MLP neurons of a small language model. Each row is named by its layer, matrix (gate and up: input weights; down: output weights) and neuron, and shows model dimensions 170-297. Each number is 128 + 32 x the weight over its row's rms, rounded and kept within 0 to 255. A neuron's up and down rows have the sign that makes its largest values positive.
A block is one neuron, or neurons of one layer that tend to fire together. After each block is what it responds to, as a language model described it from the Wikipedia text at the highest values.

L7.gate284 [182 118 166 136 147 114  89 147 104 151 134 124  85 135 112 152 148  74 103 120 118  99 183  45 131  99 142  78 176 172  88 138 195  95 141 151  93  94 118  89 138 103 106 124 132 108  77  85 136 141 139 140 152 123 156 145 154 169 101 111   1 142 147 114 125 128 176 113  72 177 189  60 137 130 175  67 243 151 221 141  95 125 142 106 105 136 126 148 142 139 127 111 107 123 175  63 126 176 136  73 119 111 136 122 165 104 149 124 166 140 121 137  89  43 101 125 118 136 134 116 101 105 151  55 138 173 135 122]
L7.up284 [107 156 139  97  79 158 140  98 108 107  85 114 103 143 112 157 166 109 117 160 112 101 132 146 130 105 129  76 132 236 174 139 101 145 151 113 164 122  68  91 128 169 112 158  97 109 117 155 122 113 136 118 119  87 124 154 113 131 124 107 122  92 179 130 189 105 123  85 153 128 153 112 144  44  91 169 136 122 135 156 137 104 109  88 154  98 103 122 127 129  66  96  87  78  69 152 115 123 151  91 138 105 164 134 151 112 134 186 140 129 105 164  93 122 162 112 116 128 109 156  67 143 134  96 189 122 180 111]
L7.down284 [165 152 163 105 127 196 184 109 140  99 148 112 132 148 157 155 154 156  62  97 125 126 168 104 135 138 131 111 173 130 167  78 137 183 114  99 149 106 147 148 183 119  28 103  80 115 123 143 116  67 133 109 123 181  93  96 124 132 120 136 115  66 138 116 172 128 184 135 126 137 109 117 101 126 139 156 200  94 134 136  33 147 122  98 129 140 174  51 138 151 183  75 130 130 149 140 118 114  18 143 162 115 193 124 125 152 151 113 150  92  95 103 132 191 156 170  91 151  38 125 141 123 167 109 148 128  96 127]
L7.gate671 [117 157 133 125 151 113 148 100 118 133  98 128 160 181 152 149 111 122 181 106 108  42 111 131 176 126 166 126 138 132 140 110 108 167 136 121 170 155 139 158 153 102 137  81 132 104 123 134 189  46 155 146 120  97  95 107 164 176 153 160 133 125 135  95 134 124 155 160 111 113 129 103 116 142  86  75 137 162 129 131  65  83 131 139 113  99 171  92 134 127 106 132  84 192 138  93 110 170 137  97 110 116  91 127 187 162 172 154 173 200  87 145 152 168 176  96 111  84 145 195  84  76 189 166 135 191 153 106]
L7.up671 [108  84  93 107 111 139 126 147 149 171 125 143  69 162 133 161  88 172 115 102 154 124 191 125 147  79 114 164 189 165 153 128  82 138 125 146 143 190 114 132 148  18 171 114 135 164  86 122 119 160 104 165 151 142  96 129 174  88 129 129 133 120  90 164 180 114 240  78  94 141 119 102 122 148 153  79 130 138 110 172 139 135 153 110 156 156 163 124 143 135 134 167 140 132 105 165  63  98  61 130 110 143 136 194 124 120 179 173  94 153 109 151 105 158 115  89 157 140  82 112 166  86 108  72 118 148 128 167]
L7.down671 [149 136 161 138 166  94  61 126 101 124 171 131 124 100 149 165 117 120  72 173 144 145 125 139 155 136  94 111 139 102 136 215 120  93 155 120 110 101 156 111 129  72 169 128 174 120 165 126 152 166 115  39 129 148 148 162 160 108 126  82 103 144  44 131 104 176  80 167 105  90 118  64 130  88  95  85 109  96 152 142 252 143 146 184 160  96 193 163 151 101 119 103 131 113 138 125  85 159 165  84 120 102 136 167 147 143 154 135  90 125 153 123 126 155 133 100 156 109 120  79 115  52 130 166 127 135 100 128]
L7.gate968 [138 167  46 104 142 135  90 109 119 106 127 129  96 183 155 144 115 153 119 104 124 112 136 151 126 106 110 128 157 130 104 129 162 120 124 176 177 117 130 156 149 104 165 130  81 118  32 107 157 131 131 152 158  64 135 106  41 120 117 172 112 102 128 158 134 118  72 147 139 135 115 171  80 145 111  78 168 145 174 177 183  94 132 110 177  99 116  85 101 170 129  45 136 192 136 145 110 140 146 146  56 118 145 137  86 213 228 117 207 101 135 181  63 115 146 117 142 142 147 158 123 110 143  70 120 112 129 108]
L7.up968 [152  99  90 124 149 142 144 168 126 166 115 139 156 132 154  76  95 107  87 120 133 189 127 105 176 111 140 164 118 152 147 173 137 162  70 134 132  95 122 120 122 115  88 124 100 136  83 130 112 142 110 109 100 126 125 146 116 120  99 113  64 140 135 141 111 134 132 234  96  96  96 131 136 132  58 141 134 166 155 117  82 115 199 131 125 161 105 161  85  96  94 147 126 113 169 136  85 170 147  96  33 132 143 145 144 132 144 147 127 140 107 116 119 197 103  81 103 145 122 196 139 145 202  92 167 150 114 125]
L7.down968 [ 67 107 180 116 147 138 173  95 165 117 107 131  97 121 109  94 172 138 124  77 123  98 103 185  96  85 148  35 118 110 100 178 178  87 156 183 144 205 146 167 169 129 136 107 146  82 129  86 171 127  76 128 165 133 143 108 156 131 121 167 142 134 159 147 149 136 160 136 150 101 102 146 109 192  64 125  65 161 132  97  21 132 117 110 101 154 131 138 127 114 167 159 179 147 142 174 156 138 101  93 129 142 135 174 140  61 162 174 128 127 128  95 158 202 162 126 127 133 158 124 174  57 157  78 119  96  95 115]
L7.gate1630 [190 121 137 127 152  81 170 132  93  93 122  82 151  76  98 114 167  32 159 121 141  91 161 115 124 181 145 156 171 120 133 135 113 117 118  49  98 127  78 166 110 132 110 126 188  89  99 172 154 105 186 184 111 149 167 139 166 123 116  86  96 112 158 155 165 196 119 149 143 115 163 128 152 144 121  89 131 108 182 149 121 186 128 101 175 141 136 111 129  76 100 155  63 169  95 108  96 145  91 148 143 122 106 120 158 140 154 118 155 135 114 187  57 140 157 178  97 143 133 201 116  96 140 152  77 123 133 144]
L7.up1630 [ 67 109 136  87 129 150 138 120 129 105 155 132 102  93 173  66 116 101 165 103  84 139 121 150  96 143 116  90 136 118 117 126 168 127 169 140 146 138 126 125 112  94  66 139 163 110 115  85  97 134 177  75  72 134 107 151 136  80  98 173 126 137  95 140 148 152 147 141 151 133  87 101  86 106 180 141 179 133  97 197 132  50  81 162  59 155 101 124 156 105 191 137  84 153  81 115 170 140 106 100  62  65 150 178 104  78 129 167 157  96 108 108 122 144 135 125 113 158 191 138  90 114 115  45 135 148 154  52]
L7.down1630 [157 146 152 138 141  89 147  96 129 142 155 153  92 123 129 199  73 127 134 151 149 106 109 149 166 138 139 125 158 118 143 168 124 166  86  92 151 173 108  86  80 193  96 140 216  76 105 118 159  93 161 128 138 133 112  98  87 129 118 192 132 151 115 146 104 170 161  84 153 106 100 137 146  95 126 166  82 125 127 164 133  23 175 118 101 140 109  90  64 124 140  37 105 130  86 167 134  95 147  98 144 119 201 108 122 113  87 157 155 105 142 173 130 178 174 150 120 114 129 103 126 114 142 135 179 158  96  95]
Description: Wikipedia table and heading words

L2.gate660 [139  98 113 148  88 148 149 182 191 151 127  87 128 145 141 123 155  73  93 149 133  97 122 165 107 122 119 175 176 121  73 181  98  54 105 144  86 116 129 120 117  80  83  86 102 137 128 144 111 154 161  79 139 153 119  73 108 154 124 171 109 168 164 118 155 130 118 156  91  89 125 136 153 111 157 191 116 175 110 160 112 116 151  83  87 114  84 101 155 165 142 134 161 151 169 127 114 176 159 164 175 116 179 161 138 166 148 130 110 174 124 175 177 135 158 114  92 125  77 105 114 185  88 101 109 114 136 126]
L2.up660 [144 105 195 142 166 101 105 130  48 128 121 184  74 138 134  97 125 133 118  91 127 117  77 109 153  96  73 113  91 141 137 145  94  96 158 104  70 111 144 110  96 116 107 133 168  98  45 129 134 156 123 126  91  75 128 133 180 151 134 106 108  58 118 114 132 206 139 116 107 180  69 136 114  86 154 127 173 130 135 140 209 161  85 145 106 106 173 101 142 129 153  71 152 135 161 151 160 168  64 162 122 146 108 153  96 156  99 104  86 148 175 134  90 118 152  79 151 126 166 128  95  40 179  98 133  96 115 128]
L2.down660 [180 144  59 147 116 117 175 191 186 160 107  99 163 159 170  90 164 121 126 192 148 169 113 180 110  91 132 168 199 130 135 156 109  62 101 139 100 105 131 180 153 135 133  62 140 149 110 178 149 170 166 115 145 135 171  80 112 176  93 148 116 205 168 140 156 128 115 133 119  84 125 110 116  75 136 130 127 147 139 169 163  65 145  98  80 106  92  98 144 167 180  92 154 101 119 136 127 137 108 132 122 169 121 164 122 171  69 122 120 190 126 155 133 180 140 121  82 152 108  90 106 159 101  84 149 136 157 143]
L2.gate939 [165 116 165 172 121  33 114 185 126 137 107 185 145  82 122 128 154 126 135 127 140  56 103 150  90 144  93 144 154 187 108 155 111  96 138  88 139 112 107  82 110  79 148 114 214  92  94 121 145 120 106 129 126  80 162 155 157 136 122 134  87 106 153 111 158  97  66 125 151 114  80 140  70 119 151 120 175 194 107 155 164 130 171 164 138 113 141 122 117 117 143 112 135 124  97 116 153  93 101 138 112 150 178 178 144 206 125  87 153 120 129 133  93 183 118  90 179 116 127 131 151 153 129 141 133 102 138 130]
L2.up939 [155 132 107 206 162 192  99  98 140 145 152 140 129 144 132 159 168 124 172 159 110 138 152 136 119  80 156 133 146  61 125  86  90 103 125 145 101 124 128 184 188 123 129 107  88 132 108 181 106 143  47 186 130 148 179 131  87 126  92  97 141 190 146 132 119 152 100  96 149 101 110  65 162 111  90 140 126 178 147 111 134 109 107 118 160 103  67 113 110  85 190 116 140 147 192 128 109 181 168  51 118 110 138 124  95 153  58 144 100 156 108  98 165  97 133 176 111 118 167 106 127 165 135 103 186 142 133  87]
L2.down939 [134  52  88 144 109  60  84  99 135 121 130 234 144 101 132 136 109 129 197 134  90 118 111  79  89 117 143 128 158 143 131 120 171 116 106  80 132 123 156 194 115 144 186 152 184 152  83 134 137 181 135 187  88  48 223  88 157 100 111 144 141 176 111 133  86 179  66 131 123 134 127 130 170 123 105 163 120 128 188 149  74 113 148 119 133  99 140  80 139  86 101  89 186 125  92 163 110 124  90 179 126 108 109 151 117 127 115 128 136 163  96 150 114 156 139 135  70 106 122 194 194 117 147 101 169 174 123 107]
L2.gate1323 [119 134 111 181 193 105 137 113 160 196 119 134  89 141 165 175 169 147  83 135 136 115 201 107 120 135  76 113 129 134 118 124 155 157  91  95 131 154 106 146  87 103 141 126 166 111  84 140 130 182 122  75 156 193 136 127 116 159  82  37  59 138 140  90 148  98 140 146  91  97 116 106  75 163 159 153  94 192 151 137 165 135  98 123 182 125 108 154 165  89 162 162 134 120  89 151 139  94 124 184 149 116 102 121 142 161 112 128  88 128 177 125 137 124 136 111 113 141 135 154  73 115 107 134 143 100 137 186]
L2.up1323 [168 124 147 172 208  82 118 223 205 148 111 174 132 128 172 131  75 139 131  94 143 124 145 130 134 133 120 128 151 123 106 163  82 104  76 170 155 166 101 111 116 122 171 142 142 109 100 113 116 169  95 169  78 152 147 160 175 126  86 108 103 103 119  69 127 133  90 108 116  64 103 151 125  64  74 145  95 159 154 135 187 158 141 187 133 115 100 125 104 135 132  84 131 118 119 117 121 203 110 103 117 135 173 172  99 119  97 140  98 116 157 103 112 165 129 110 107 137  84 154  95 118 181 131 137  94 201 119]
L2.down1323 [162 159 103 170 135  91 134 102 177 134 131 125 153 119 101 107 141 179 165  38 110 183 171  79 162 114  93 159 124  95 166 101 137 102 159 102 123 113 145  94 122 108 205 144 189 157 169 181 111 143 177  78 129 103 165  98 139 108 135  97 111 173 213 109 166 155 115 142  76 113  89 147 123 178 148 105  96 152 133 104 103 174 126 233 163 168 150 151 106 105 164 150 127 125 140 124 146  97 151 139 120 122 106 114 116 139 113  80 132 147 140 170 136 115 168 133 116  99 169 133 106 110  98 151 198  95 114 147]
L2.gate1958 [143 169 117 177 197  74 106 131  96  81 139 143 116  69 147 172 200 140 130 125 133 153 114 128 133 159  82  75 145 103 171 164 129  97 102 162  85 118 165 129 140 143 167 125  42 144 102  69 167 101 120 114 143 155 120  84 152 121 163 119 122 110 206 128 113 193 138 173 156 154 169 124 220 116  86  64 102 151 182 173 140 132 114 134 132 109 159 111 144 104 111 100 114 132 150 139 106 129  89 147 121 105 157 180 146 168 120 134 162 185 126 175 184  79 135  67 174 139 109 103  76 148 172 121 135  97 188  98]
L2.up1958 [136 130 135 138 205 110  98 104 137 132 100 199 107 128 124 115 112 119 111 153 147 125 152 123 171 174  80 128 132 143  84 136 100  70 122 142 175 125 106 137 139 108  87 133 156  96  90  99 140  85  99  97 159  86 145 125 155 181 141 142 149 132 152  99 150 168 101 106 134 136  90 131 137 172 115 157 141 172 158 128 106 163 117  97  92  86 101 146 130 162 147 103 126 141 168 110  92 178 143 175 154 171 131 133 100 133  89 148 109 137 136 137 128  82 132  94 118 136 125 155 114 149 144 106  98  73 199 158]
L2.down1958 [147 138 168 144 185 131 120 119 102 128  95 177  84 145 145  80  95  92 140 171 133 131 156 120 126 183  83 136 137 147 124 139 102  54 147 107 194 130 149 139 131  77  89 156 148 117 130  88 148 149 116  91 165 107 145 167 154 173 111 196 124 149 153 112 168 159  87 109 149 168 103 170 154 112 138  89 133 175 182  99  83 168 126 122  61 128 128 183 120 128 139  90 140 170 121 159 139 196 146 180 177 152 135 171 128  98  80 158 146 150 131 132 128 111 117 118 151 112 131 191 154 125 111 110 100 125 186 104]
Description: Row-leading small numbers

L7.gate170 [152  77 145 101 160  90 152 117 125 180 149 146 189 160 131 105 146 103 139 146 128  80 182 132  99  98 125 105 125 132 127 135  81 151 134 157 108 149  61 105 148 128 143 215  74 106 117 122 160 167 123 182 113 164 115 133 181 100 176 138 140 149 104  93 155 139 149  68 130  91 162 150 146 120 119 171 153 157 108 135 192 143 149 145 132  80 177 120 172 119 130 149 135 174 118 158 130 152 114 127 147 169 148 129 104 171 123 131 121 122 143  88 143 196 130 124 121 131 156 210 182 103 126 168 156  77 107 100]
L7.up170 [141  92 152 168 146 166 168 156 148 200 171 116  71 174 191 110 103 139 182 164 114 128 135 146 133 144 123 132 110  86 157 151 147 164 187 173  94  86 124  73 155 127 105 176 118 120 165 167  72 177 178  68 143 155  86 147 175 113  51 121 136 173 129  53 105 158 112 118 101 118  64 134 160 109 140 150  78 229 138 162 154 145 182  97 143  72 173 151 152 157 148 133 128 103  83 110 144  97 121 194 117 140  94 104 165 150 145 117 152 116 128 122 106 125 104 121 126 142 150 179 125 136 111 176 146 118 126  91]
L7.down170 [179 145 167 152 127 110 176 205 171  94 162 162 106 144 192 166 130 182  96  93 110 175  81 158 127 108 106 133  88 201 116 169  82 180 168 130 131  91 114 152 129 105 137 143  79 131 108 128 166 120  65 177  93 140 102 147  98 193  92 101 126 101 102  99 208 152 169 114 105 141 168 146 114 101 174 105  72 131  90  82 159 161 141 176 125 119  70 143 138  84 124  90 111  80 134  78  83 152 124  90 164 131 144  93 117 164 127 147  99 110 120 122 182 168 156 133 156  90 152 117 108 167 122  83  94 151 109  80]
L7.gate1047 [ 98 128 110 128 164 122 133  94 184 117 157 109  88 159 127 101 183 173 160  88 119  76 191 139 151  99 144  89 135 144  99 145 128 117 143 166 142 119 131 140 163 175 106 145  81 155 162 104  95 112  87 140 161 196  99 197 107  93 143 110 142 128 157 128 145 173 121  47  99 155 183 150 139 132  91 140 180  92 101  68  39 166 150 185  59 147 115 154 156 173 183 178  60 110 147 127 130 169 111 130 154 138 143 115  81 114  41 112 105 127  97 100 131 150 127 135 149  80 176 146 147 130 139 111 143 131 182 126]
L7.up1047 [135 144 163 143 130 128  95 142 157 112 124 123  67 179 115 142 167 155 150 113 150 118 105 189 125 116 146  71  79 117 154 182 126 117 122 103 104  87  77 145  98 115 122 135  57 159  94 140  56 146 123 177 147 163  97 188 206  99 100 147  61 115 188 171 117 114 126 124  60 107 143 108  89 128 156 129 134 127 169  81 154 143 145 186 160 132 165 121 156  77 166 126 149 168 128 117 106 113  90 105 148 134 133 116  83 148 117 156  83 137 133 134 122 157 145 113 125 125 123 151 160 101 113 143 160 105 162 111]
L7.down1047 [151 115 174  96 197 121 173 126 130  99 148 110 111 139 124 160 126 115 117 140 127 120 185 148 137 151 101 136 148 147 114 149 117 156 168 142 189  97 163 205 123 144 163 113 113 109 129 178 161 113 136 126 140 112 115 117 178  92  48 138 121 148 162 163 123 174 169  74 117 152 146 102 126 137 123 120 155 145 137 117 152  76 178 143 127 144 130 155  83 164 153 133  95 224  79 165 113 151 101 147 126 118  92 131 113 110 114 151  88 126 121 108 141 128 125 113 133 187 142 161 189  90 163 122  89 160 146 124]
L7.gate1329 [127  66  65  96  97 123 127 154  92 140  89 103 123 146 165 199 136 146  70 187 114 131 116 139 144 149 163  86  89 125 154 139 124 132 119 121 176  73 121 151 120 121 134 126 130 134 148 104 142 121 134 103 152 110 110 108 151 112 164 165  97 140 137 129  92 121 102 118  84 137 131 119 125 112 121 120  66 147  59 206 178  88 130 133 123 133 158 154 128  96 141 119 137 145 127 120 126  79 163  78 129 140 119 158 101 160 156 105 145 109  66 126 140 180 172 129 158 122  79 136  92 137 155  82 127 124  76 108]
L7.up1329 [139 108  84 161 103 124 178 119 134 161 115 187 153 179  93 173  68 143 148 226 113 166 122 107  79 123 151 118 118 122 141 126 147 118 121  92 126 165 104 157 163  94 111 128 115 108 110 141  71 124 140  99 143 144  97 157 137 120  94 149 213 150 186 121 101 139 109 124  97 120 115 150 200 103 129 127 101 151 164 129 126 142 113 165  93 115 153 126  72 133 139  89  81 161 132 111 145 161 124 164 181 183 119  98  85 104  98  88 181 150  59 109 106 106 148 109 162 127 110  62 142 137  79  41 150 154  93 133]
L7.down1329 [183 141  99 148  99 119 145 109 115  97 166 121  57  90 150  85 108 162 115 120 101  69 146 111 113 130 142 136  75 137 128 134  61 133 111 157 106 154 160 111 106 121 127 173 145 181 108  94 189  93 126 163  57 169  88 121 122 168  86 166  73 172 155  91 141 108  97 174 145 151 127 136 168 125 146 151 106 103 101 159  62 125 106 157 139 142 140 181 112 142 110 113 181 120 118 102 182 172 173 113 116 165 106 158 129  99 148 103 173 121 195 119 121 117 157 160 118 120 114  93 179 147  98 134 125 133  85 138]
L7.gate1843 [ 99  80 214 106 136 142 173 140 137 133 143 158 131 147 150 137 175 101  99 114 144 158 170  67 104 157 118 113 141 195 122 168 118  93 144 182 154 154 105  83 115 109  70  89 132 116 118 148 162 116 128 101 113 136  64 191 124 140 148  78 195  73 152 183 224 149 192 186 162 156 131  87  74  90  98 141 124 137 139 145 147 193 158  99 136  75 240 114 122 124 112  93  71 168 142 127 158 160 140  86  78 139  87 120 105 106  81 150 123 171 114 168 168 206  89 145  79 132 143 113 160 140 119 166 163 117 136 120]
L7.up1843 [114 116 173  72 132  76 102 140 161  81 141 133 147 156 124 154 105 130 180  82 128 114 172  91  93 171 150  88  93 150 101 147 134 145 145 123 196 136 151 119 141  77 135 130  82  92 103 136 129 163 109 133 134 165  84 169 130 122 125 126 133  85  98  76 145 135 126  69 100 107 178  93  91  63  88 128 186 109 101 100 187 157 161 168 166 126 120 106  90 148 191 155 145 125 158 165 134 128 109 187 152 184 129 148 106 117 156 147 150  89  92 134 158 195 106  41  87 151 118  94 137 108 159 129 126 111 139 136]
L7.down1843 [157  60 142 124 179 130  77 173  77 133 174 138 149 129 161 213 142  77 144 111 121  95 121 103  55 179 218 100 129 121 105 142 189 169 141 151 121 141  98 126 101 135 121  81 132 126 143 147 141 104 107  81 161  96 183 125 171  66 128 108 102 149 140  97  88  76 149 136 121 119 134  93 136  96 134 160 124 137 131  64 153 134 119 140 129  65 164  99 120 110  66 104 120 166 152 140 113 140 128 150 145  98  99 101 133 143 125 135 103  84  91  78 164 173  98 107  88 127 156 114  83  51 154 101 146 131  82 124]
Description: Year ranges and dates

L3.gate725 [107 110 126  79  96 156 140  90 158 184 119 126 113 184 117 115 158 133 140 103 120  95 138 125 147 152 108  88 161 163 141  59  78 128 160 129 104  94  85 144 111 164  99 198 163 153 126 179 120 128 179 142 186 132 116 119 137 147 132 132  73  62 132 130 133 121 109  76  89 138 127 105  93 156 121  94 159  82 154  76  89 143 122  78 169 170 103 137 118 127 115 155  95 129 107 104 143 141 164 141  87 142 134 105 157 126 156  98  90 123 157 164  85 123 186 130 129 121 110  94 124 125 127 106 103 111 155 128]
L3.up725 [128 119  99 169  75 134 200 150 133 167 100  93 100 102  86 160 146 150 133 138 156 145 103 107 107 108 129 175 154 184 184 146 161 175  57 104 170 166 158 154  60 123  68 141 165 160 141 129 136 148  95 177  78  84 173 152 100 103 115 106 174 120 146 136 156 165 124 102 132 143 111 105 106  99  78 121 140 211 163 180 188 117 119  83 146  76 123  57 105 130 101 135  95 101 121 139 122 173 135 106  90 131 101 106 142 123 171  81 160  51 161  92 190 151 112 140 139 173 165  62 147  88 189 151 133 122 162 155]
L3.down725 [125 108 121 148  67 184 122 123 110 105  97  76 146 143 115 161 149 163  95 136  81 148 147 117  81  66 122 137 104 170 105 123  70 114 128 106  65 151 126 138 144 141  87 170 113 172  87 147 147 133 143 103 199 137 100  92 133 196 105 106 122  61 111 158 179 207 136 120 129  95  96 152 157 122 114  79 129 185  91 165 158 139 113  86 145 147 109  99  88 140 107 154 127 170 157 144 101 152 101  95 106 127 147  95 126 158 183 109 113 179  87 130 105 133 196 137 135 125 168  97  82 161 133 114  77 115  96 183]
Description: Tables and structured listings

L2.gate411 [174 164 130 127 145 126  89  64 103 138 171 156 162 127 124 166 114  83 159  97 125 122 179 142 123 200 138  78 104 118 143 126 105 141  91 128  96  89 144 103 106 181 176  76 131 133 163 133 119 125  76 114 144 115  86 112 148 127 139 114 110 165 134 151 134 154 139 146 100 123 185 135  97 124 146  75 136 152 153 154 115 184 128 135 132 123 139 116  97 106  78  94 115 107 150 147 151 141 112 108 128 125 124 141 141 128 106 131 151 112 112 113 103 165  86 159 165 107 140 151 107  82 142 129 176 129 193  80]
L2.up411 [129 128 111 141 141  72 105 122 104  76 124  75 168 119 134 126 126 127 155 115 122  96 133 110 139 135 173 111  91  91 178 156 127 152  97 121  78 158 124 130 113 162  86 151  75 141 123 121 166 178 110 139 196 136  74  81 142 140 116  55 122  92 159 125 150 120 153 127 138 116 104 136  74 145 135 181 144  88 109 146 118 101 110 122 128 132 193 174 100  74 126 113 126 152 153  96 101 141  87 142 131 141 173 115 140 135 129 143 172  91  77 139 144 140 159 117 142 164 141  96 133  89 118 136 158 126  79 114]
L2.down411 [ 91  62 117 132 175 115 130  58 104  92 125 110 170 139 132 134 119 136 136 162 128 114  93 158  95 196 164 118 132 120 174 123 155 195 119 161 111 114 157 115  82 220  97 100 102 100 137 138 126 141 120 133 130 126 119 111  79  79 106  71 131 114  95 138 100 146 131 136 111 115 141 110  95 127 144 122  90 125 103 125  68 158 166 133 178  87 187 150 180  90  95 103 144 122 183 117 107 132 115  94 156 101  96 111 157 138  91 138 121  63  87 121 128 174 111 156 122 111  78 123 131 117 109 143 126 130 131 149]
L2.gate900 [177 143 104 103 119 104 133 139 148 111 111 140 105  96  79 135 136 126 115 144 119 104  96  85 122 108 123 130 107 113 114 142 111  88 130 150 151 170 168 133 179 117 118 182 107 164  77 145 163 189 128 128 176  87 145 109 159 101 156  86 147 107 142 120 153  97 146 139  76 110 118 118 110 132  84  95 145  33 124 109 152 111 141  75 154 129 141 136 169 125 129 124  91  98  91 148  84  72  81  79 243 146  73 128 152 151  98 128 112 154 118  89 115 158 111 153  85  74 160 118 106 169 130 122 112 134  94 129]
L2.up900 [163 170 117 136 145 136 158 136 164 114 113 135  89 113  84 120 145 162 149 152 112 147 177 139 117 184 121  66 126 148 149  93 151 139 144  82 170 165  97 113 153  61  83 140 174 200 111 164 133 136 141 137 144 105  95 122 120 137  74  86 118 126 122 123 197  83 141 130 115 147 125 145 109 124 133 120 159 165 145 169 121 157  98 124 160  88  98 113 153 115 119 165 117  73  91 151  47 140 100 139 194 169 151 136 123  57 104  89 120 185  84 120 177 122 153 132 147  70  97  91 137 160 165 187 144  95 142 154]
L2.down900 [102 140  58  86  76  90 115 124 117 112  81 117 118 155 111 140  90 157 118 103  78  81 133 101  86 122 213 166 139  95 153 128 143 180  67  84  72 114 158 120 123 112 126  65 142 138  84 114  78 157 187 115 133 169 120 136 108  87 116 165 176 124 128 135 114 158 156 146 154 153 142 136 163 103 182 155 160 106 174 114 106 108 168 100 117 119 127 151 102 128 106 110 146 143 163 113 115 118 141 140  78 104 156 160  86  90  85 123 105 131 185 188 101 190 136 132 165 216 133  94 181 123 162 143 105  76 128 204]
L2.gate954 [159 147 156 169 116 175 171 124 164  99 129  87 120 184 172 164 128 174 189 137 150 132 140 101  89 184 142 100 139 133 105  99 104 130 120  97 104 123  91 127  98 139 157 185  52 167 111 108 162 147 125 137 141 114  66  74 112 127 170   7 109 114 180 164 103  73 160 163 102 161 135 101 148 149 128 136  63  91  78 123 165  67  95 163  86 145 185 124 114 118 105  84  90 161 122 102 144 142 130 126 164 184 104 109 133  86 161  70 143 140 135 110 108 135 120 133 150  99 114 136 149 164  66 117 109 120 123 121]
L2.up954 [106 111 125 131 122 137 139  83 159 172  92 141 132  97 194 121 128 101 172 181  74 198 134 166  88 132 182 108  86 139 153 136 136 151 102 111 133 104 149 109 193 147 125 102 173 163 136 142  89 159 140 132 128 102 117  80 135  89  61 184 102 161 147 140  81  72 144 162 127 149 173 113 110  91 111 151 148 144 121 156 185 127  59 159  73  66 167 170 137  60 121 155  87 108 143 176 170 156 110 136 155 120 120 160 113  97  95 111 172 105 104 151  70 175 148 126 135 120  69 165 164 109 153 117 166 137 122 139]
L2.down954 [176 156  75 103 138  72 135 104 110 128  55 154  98 107 147 116 187 126 179 193 115  99 117 158  91 171 200 124 123 174 121 132 169 156 106 123  84 125 125 129 160 148 135 145 131 133  75 165 107 180 101 121 128 173 132 115 114  71 131 146 173 185 153 150 146 101 149 118 134 163 143  91 139 113 191 103  86 107 158 148  83 146 102 177 136  81 145 143 181 123 113 123 163  94 162 146 167 169  93 137 177 106  86 181 134  98  76 110 174 160 120 113 151 172 164 189 119 115  82 136 117  70 129 169 220  95 128 127]
L2.gate1598 [176 106 149 135 145 102 145 162  83 136 166 157 103  77 137 141 107 102 136 149 195 125 119 104 130 101 192 112  89  89 110 170 139 139 148  90 159 153  68 160 169 132 101  95  59  99 147 142 160 190 122 156 128 189 114 125 114  53 106 100 150 121 115 163 125 108 121 124  79 122 174 170 132 149 109  88  55 131 132 124 126 174  96 154 137 128 159  97  93 150 139 163 124 172 127 106 109 106 137 168 124 192 163 129 151 140  99 152 214 159 158 101 134 184 150 153  77  97 125 170 164  93  98 117 165 158 121 145]
L2.up1598 [141  74 105 101 155 140 130 178  70 164 147  44 133 174 105 123 112 190 121 169  58 154 150 177 113 112 128  98 165 101 153 155  94 132 169 128  64 195 155 118 103 171 132 123 119 245 200  72  94 135 172 126 199 155  64  95 109  81 160  95 112 134 135 162 170 116 137 135  79 133 144 151 107 101 174 126  80 153 108 140 140  74 108 149 107 165 166 106 150  59 135 201 123 114 149  86  87 131 126 137 121 108  89 158 155 101 115 145 126 100 118 125 145 145 111 102 153 105 151  80 142 160  73 127 209 113 108 145]
L2.down1598 [188  73 102 151 125 110 114 135  83 161 125 116 136 165  87  53 119  47 122 166 101 142 123 125 146 139 104 114 107 104 192  96 134 149  71  84 147 118 124 130 144 116 119 109 137 144  78 106 122 108 144  78 128 129 123 124 119  72 148 132 148 129  88 193  88 109 101 119  80 175 106 143 145  86 120  93 124 104 122 188 123 108 158 142 174 131 184 150 106 159  92 159 121 111 171 167 123 106 154 136 109 161  63 195 121  94  66 130 150 123 116  96 154 207 155 138  28 105  69 162 136 119  97 129 131 130 166 136]
Description: Final digits of years